config.yaml
num_hidden_layers: 17
num_attention_heads: 6
norm_eps: 1e-05
positions: "rope"
qk_norm: true
attn_scale: 0.177
bias: "none"
init_out_by_depth: true
optimizer: "muon_variant"
final_lr_fraction: 0.0
max_seq_len: 256
MLP neurons of a small language model. Each row is named by its layer, matrix (gate and up: input weights) and neuron, and shows model dimensions 0-191. Each number is 128 + 32 x the weight over its row's rms, rounded and kept within 0 to 255. Numbers have three digits each. A neuron's up and down rows have the sign that makes its largest values positive.
Before each neuron's rows, "fires in" lists the words (lower case) most often at its 100 highest values on Wikipedia text that the model never trained on. A number after a token or word is its count.

fires in: "august" 16, "november" 15, "may" 14, "march" 13, "january" 11, "april" 9
L12.gate509:103094128167048112063126149113043098191129147114075090044139143099125124140125181149116101124149127164114138125114152121102148142083108145105121150181172104108068099194036201155149127123152112118167088156156144142115114089099165144136157060154102147162118139100176108147142135138132112165118099158128201115114163146117131117132185118200121102154074076112145119082122095143106151143124095139127169173171082088145091144114156157118142151088108163107115061095165110155102120128183164125093154084059115121138124065105108155114122149087078113149168118132167130152134123151157168098
L12.up509:115170069111173121085152173057117106061128121148188051130168059152137156186143086137106171114130100172145102110118050113117096129167128164127150148153104167127107119147142103171137134211119122106064116153128194198140140148167122169168138140127107086113120134156108110133115082091123097179091148094073130074102164154131106131178155121111129159089127132164145121124101050125124138122133087157189091129084142151101114138111137152123110164135117112121112139157146127129116122164061058112077086136112121156135160182167168130103138127110167084126112102080208123149075100152137174158

fires in: "was" 44, "had" 15, "would" 13, "could" 6
L7.gate178:147157122157171153141112109091108037117114166157128117119143135153062147089154146142101106126109095166119137125123137069113156123143117127131139123119125150109084109166122102172165101109219135120096155099144084170077144087121129121133152122051124182108147124108156204220092156076167120066185145079103096123100145176205048132157128154143131081121111111095106122129163152158112105121100159145046138139106128148131083136200177157108124091115143130159142174132163151098144172048156102135106110115178135100083147134112099125096142104091089136081077169139126097109092136147159153137
L7.up178:117167143161138077177075107135129090148055144100089088123110123110151129118141121079125157150125155073094109189092175137127133134182136140181161139116111075167110119096142148150114129102116118128117126151083125118158102159127111117131143137087081101115129188188178141103117163132179129126181134160092100130135126074146134134156172086136122091128184129097099145194122088113155116135050105074123108110099143103064142138145149086180146118111068177204051104151143158106131088102081067086131131156159126131106161169082174107105100081050125139137092137119157129158156148142223157155

fires in: "that" 36, "to" 16, "because" 15, "while" 4
L10.gate102:068115063167142197163126130116129142106202092177161090101060090144094119155130118147081105125129078084120149108095155158157183107132153125111118085173144089170108158117103068039111065147147112137129129149165135092117141120157096170172185101129106122109115058104141095139151129117127126195116115170104114138179153118120123145147090095166158159123075102155127111129105129128102120067107114080194166118089152104155139143136091072130118076123110150160130178129074167170087127095111099166120099089130140170135095102143126105127088109079054096136070117184152108148179117151125179110
L10.up102:035133111123122104168065221130132140124152121147134124041152158131152065159138094109159100199119144074125161121157164105083129152130100197119121136175166156120110147103126102055110106129100099187173098083138108122133139132120173096163086164147091090158134120108098118155104168091113141225144211168130174137078106125074113210152124128104171081115106129141151131162162145135123150090092137102134135110135118134128129114128127121160114112101136114127165144126182106155126128113119081145114097089207143100083093146095133163147070083137146158132134168120110183087144116141094089095

fires in: "when" 35, "official" 6, "office" 5, "off" 4
L5.gate17:169098117184066077168115133123143158164114133191096153133092103150109150111058155154153102116120134125135130110117120147079117094102104094173191130091126180117155109062159088130156145132152118123158151085104137120171114082122073137092075148099054094112160149101124096166135093144087119072109169144124083122096141095143149147058171123149167132122161141084065145172124078181106201147091137145108173139060127140097157141112165109116124179105166120156147198153174128159109151103102129148129137074095144137119114111164114071158108165145112211085165094146181126088127124154089104173
L5.up17:132081104115156146115088153177159115155064135126127057136093118182155167108123137083162153111135130167096135152158174121101131169087154137162123137077102120146116100052143117150150133239098174102151153182087164156105126139081137129126118096166149126147153121134076150083122092203157093100129121146202115149157103174098080138119134121102076112140161142149138170099096113180143130132150111147124095137120144081080146095143035100143138125148109132121117119163150159115147078150086106116136082087151125120091116189198208142172053133195128072168142138096127143156142136137128137147

fires in: "apps" 13, "april" 12, "three" 9, "through" 8, "third" 7, "this" 6
L2.gate362:202131142181123174105098072082131122087166083133153126177130137168110107159149158059158104153157141143142158125144121191115122119110126083161137105161147119112141139171106083087115092146091132114133085168098147166140159150111196107173089149112187131160131141114208112038134173129108144145158141124100175170181157180107114118158083167090116132075146108107170137160070127142148096075105137156083145113141138167133105120133139115131099095069118221157154070102191176119181155133104114163156068123137057136115115117129084146141101118165135124119158136150165077086161138113129109164
L2.up362:167153120178116166118115102113134187098114135125134129108157134159131116156096143108085109150120094117217121122107094169118125111110151082191081150133110189156152121135176066048136129138153116141119123160133160131143127110133137197140070167075149130135109212075142133089123126132155083081111086105154133083134162151130174160104131123137143132062112139170131060113069067081126069137134128128087116179151084094119088118105146082134111143105187169185152098162208153092127130140141179168097103127103116138082090109110093116178115108141103168114084164081138082082165114146165082118

fires in: "would" 13, "approximately" 9, "though" 9, "3rd" 7, "although" 6, "through" 6
L8.gate429:173141152124150149087144156150129133117120118123077096145112131123132199137160071100169167102121160148066159161149151172120056194140096124161160139080169068171133153093155145168123049168172138131089113059134148157145172117082176130108164195117111176158117103111150116150144129083097126134121138089103132157194151152159082134153174115121127155159140114129111149171116068140112141119084119154167136112089151158135102104123179121132075083106142092141153115166187165102134101141087146114090105137112177157169130126073136133154112120121093123178156163237110172108193107100164171155
L8.up429:135124158148085174147092192120060152134119118169143130146087161122173122151100126083085088081147040079097130134086166133142101152166150182164101125058128118194096116132102185166176070081137111107090100142128142123123117150150121171110127160111141139141114105180085103150170217144119112187100131168172145097156153120109161157114161098108157099123170081116113161149101096154090119079150119137154185132133156082143046096138155125101098141127097133103141135102145188148154098155122114104133135118126150126221108128096144101175179134066120068148148115130122184136179085143127135162

fires in: "american" 29, "april" 13, "america" 8, "against" 6, "apps" 5, "age" 4
L4.gate328:093180143131148121100080112096137080120092100065091133125089111131038094151162106134102141197175092073184111154117099142141165137176058165190103141151150141135057106089068125143088067154080127097153090105104158146135107133136173137125135159097204127091101109134133076110138179048145134159172155130126149142143095138100125149138193181132135135124125092126162123061079123134151103139136109152113175129138123157160131114107124133126185098107128153105111114124077104118180175182140128092086093148083164074124107125096130128128152156159154147186082122089104146120135073165134172082
L4.up328:134126172108126132094144126132146154073172103108119125168098086115158118150115106095114119176155158150118165161106089144156127093100099065131105123075174088193109076147136112146166151147167163132098136189148089062147147109179122148093116136216140139084139126125125119077126121152152131082174100126093078153196111116092112133143157174136150139136113140162143093119074165161167143104188125104096112146151120122100094074153107114105126216101158127172155123104103171132084121111106159084064186096123132191100065155099059134105145109151146143160120103171085115056065127115119091183

fires in: "american" 29, "former" 10, "america" 8, "andean" 4
L2.gate31:142179145094157070105153186148100105142135097137129179173072128098131173114149095165137158125147138132145119088117128112102078119192065114112071138187132115091075154097039118153154140130110124114108138158061130136124180110095147117133131120111128117143092119113157039201118136101101103129169114175069119173115078088121132104124130137133127118120155144137160141086133062053112070138121071127136135148167214131099120107070135107155093108148143183145112106134119158058152186127118146098151086130115156189173163136066099154122094118151123155113107068132128097114120149123088060122
L2.up31:122152112106189148117161164141137209093139150161092112101150138142124127116134126123126107169121085068100162122113128122119178119162128086179066096166082148151072071140122185063111144178096124162167108155110127177138136108150162104116158103117160182143109110104083108191107088135051122101102128120137175115208101114146157108165092055172105092118088087107129087199123166107158147080111117122149053101150080069084080137115141091094146126091160143152166146104185138136113109088072136123100170152091105110111078122119140134148162163119120122073138192130124105097097107121161136147

fires in: "has" 40, "have" 35, "had" 23
L9.gate244:177165136141133126123132158134172199123092084139173159104166128082174111124119098135172132095168179129149092147121136169086133148140129167121103117097155117132142138186066087169203153092103096169100202114134123120105182148129181154108119098112096105136103125119140137103090140106082127126116136106142095158102118179128186162090124188160124186104145148102137134153115187124128164164101090167122160097103087153163090092092147126123111203172142112127091191119124142161141098094135152152113103119059089172158109089080143136099086063036148079137153146158137099054150164114146156079
L9.up244:137128180134120097160033095131091102137136155122138130111121112202165109139128143116112138125143175138114111142114065088114110123107159101140129129089144177152114099117105123132150178149170206166164107157107198145140156068129166174108082115065167106101089134139155092165086156142108085106100092147093139083159159115064144130164154097071095091186110068150147084089149064169153141094164160171113104134147143083142172121167111139103142105084095118116132181095137128193120111125156136107126163060088153083160170158102187117091150130128130174073139119148138115201105074123128163135

fires in: "where" 37, "when" 29, "though" 6, "although" 4, "since" 4
L9.gate507:131098126160131165126126176121141152153086112131153142131127082165169125149171120126122168121100150168059150101130135129128070138151106112124080142116134082047165109122095076124060101110127148106149066084103112138129110139137126136125128157124117139158114075126105134120072133108179096179110157174087104182208102085089155142076101074103141104181056112091074144106120076168167147098033106156119213093128170128111123130195155138129097082112131083133147128149168093109133173165170129171186107144135129167121173121162134113182119089140134115128148138135122139125137121193107182192
L9.up507:096095109098163100161098085137120125142098106117121140144125137130132117217114121193154148158156077123156118181148170179103118137154123129139063069125168106137103152084098091135113123047110134109122104139078165107112125101156148104147158160154071131106146102115133108117150168139121209155163124172094192110158128177163137140195162133116124166153174126126151141173198144179102155117228107086106074094155139110161135107118110117185118109119137108144114076122134110125138140088144136203068155106121154137106033136108123162123118156103105110115134097075165158170116155123071099061

fires in: "been" 36, "have" 30, "being" 17, "became" 13
L4.gate506:168132114097163101158148175120180109081102106160144128115090125107104131094148131095098106181135119084131096063129129109107129139181082176068118115140118109127166164145139076173149117154135119096059151098108120104104190143069134143147139151100094085135130134122089149138069160111118111146164139096175096116161139112136139166178095106121168088156111147125153047148137112120156123146128171110161137120090133074091181107077170216106138049101110116115137122148149124120131131103152195170101092181135151060142102087125176103132096123084165048144131236081144159142123136101150136167
L4.up506:137114071160119155076177134120122137112135136148173143086160123107134090099079150091126191142147074169114069131101122111081163143093130145155170119100115139113142112140168075163136135159155166127152135104111155147116184073106114109139199138066146098123129139192196113116058086178146115178117126132115064133187105113166157116164163082139151089140114144126138139161140065177115119154114111123109088124117031091113127119100155110140083140085131130112091156084180133092095059136143125148057110168123178087138092119110136074141093147098155136144106128024084112128144102142151094090

fires in: "that" 48, "because" 14, "administration" 5, "as" 5
L14.gate233:117093092123106147132153169135133117142108092109138162085134146157121133172108163062109137167166151169179145142153127191120103129123100129157123134206099115108156115127096109062123174173152117113125182165142167097114151226090130083144125098180112128158170115148129175112098164121121198133164108089125149129119171104133126143111148173165137115087137104132175138086149105200095124166137110161105121104093128156074097191114071133122181099067153111069146121090065104160148073179134080092133153130192137162181100129127159178153123087108128174133079103111113152192163157108091134079
L14.up233:110119158153180113162087172109164151155120132116166101088153179150122167152142070148178155126078126087113122208166122124097119144084135121121128092131161119068150165177161103116131162121112155140159129085127160062081130151122119143078072091130126161079133156126117145152157115080152146135180144122113160103154080103130143162168089120083164074119168080140184108065144140146055157086094085080168141142066100130141130159172119113112096174114163172142144137111151147073149145210118046122082166079149128157098090103144097129128112154119067114116078155171104159155079157147114149108

fires in: "have" 36, "had" 36, "has" 25
L7.gate482:179090144146085143121123195103128128101044119077179129149135102123096128114124171106106126124076151152108130099072183142123108111112122126084174135162158136144136120144115094146133115125143067113114201158135120129113147103111192147167133140158144110136082125129075134137069171177171111093153086089097092116100161113110121143162162114113121063072085134155143116127117182086089145125079184180204164131080129135162141129133191072121124171166139125143139124130141181167191177088110103158177150169099164138084153149087183133122126115111173168119111168169194118136095093127131133043
L7.up482:113145146104215107090117174107083110071070154140166128098117143142147084129082187089123041151153127083100078230095111164152111062142152105154114101086119123088168145133153125121149162129149082162146155127118198150141131120066157149099137104127131091160073119119084105105051153147119144093127095145100143133182125169106114155133124082122132146132079078129116124176172128107111121099135116081086069087033111096155063142106163149137118135132130145152135139118153142151094111171114113156116131053098094139102070127097149140111070107071102176134118134132126108144129156103162146130

fires in: "several" 16, "football" 13, "angeles" 8, "east" 6, "point" 6, "president" 6
L3.gate315:120182147176095070114117137126122123108120173150137121155111167095126119135152183104082144088161167124089120166126126107147147136152168127111159104171143170116087128160147081053148118150141101162082164109152182130094161079158181147117132196173083143075124155129126110184129140095096142172198116076182175141105117146115121087085156128147176087120147123196131167134159138134161141124127156073123118166101118119158137086090043072114149150087118106079132099134063105153083060129108123128082136128127127064121114153135126120150151153157124141152075199106107124183182111186187090110
L3.up315:140151048135194069193150102123107104168151130152098162135168150193081046112120124150079094124153119090128112113159108140155130098145106142153079157121136067090150115141154167095146100130081107129152136107151135123158127105078157135140063161139123146110123112072135180133141159114218144113179147098111180113178124142109099139153153122136135153109201092095127151100153174080159085073117120119145049123171159054131119149179155064120077123120153184083109117093112124102148151122115156085100124125160123183165102167101151120154107141125129090158120113135187100078148155109181086114

fires in: "have" 26, "because" 15, "than" 7, "not" 6, "movie" 5
L5.gate371:167094135121107116071127117152133089117084112128164170154119088153137116064103116112099118101145161124152079130070087165081085194118109181110192124115147076117117142088153022183112128098088092152138173119111146139123158135110139097108095131157165159140139107153116077139178091081149116086075115135102063084147071157155128174100161051199156066102138112104105094140126092166133096118106102185097166100156144132113133102161105071194152172202132137132115110114157128148105124152126127133104152168109154167106142136142138166108136147122173135138149159169186128106134075125144187091
L5.up371:136157073122151116123143137135148151124146162137146097027120119129115087192152078157106105182151118125158121149127137084176175084177177143125116171125110092114197121095116130111133101144210103121105173155216056215143146100102127179108136081119070106137087138159126162179101130101097136162154144169123127175137128109139111093080156174078128104097116133127177162075137064138116131127149114147151080143106076135167149162120158138058068120110172118120137122112133113136106114175097185082146127132106136172176148086116160127152127097128104141089088124087116174096120170088096160141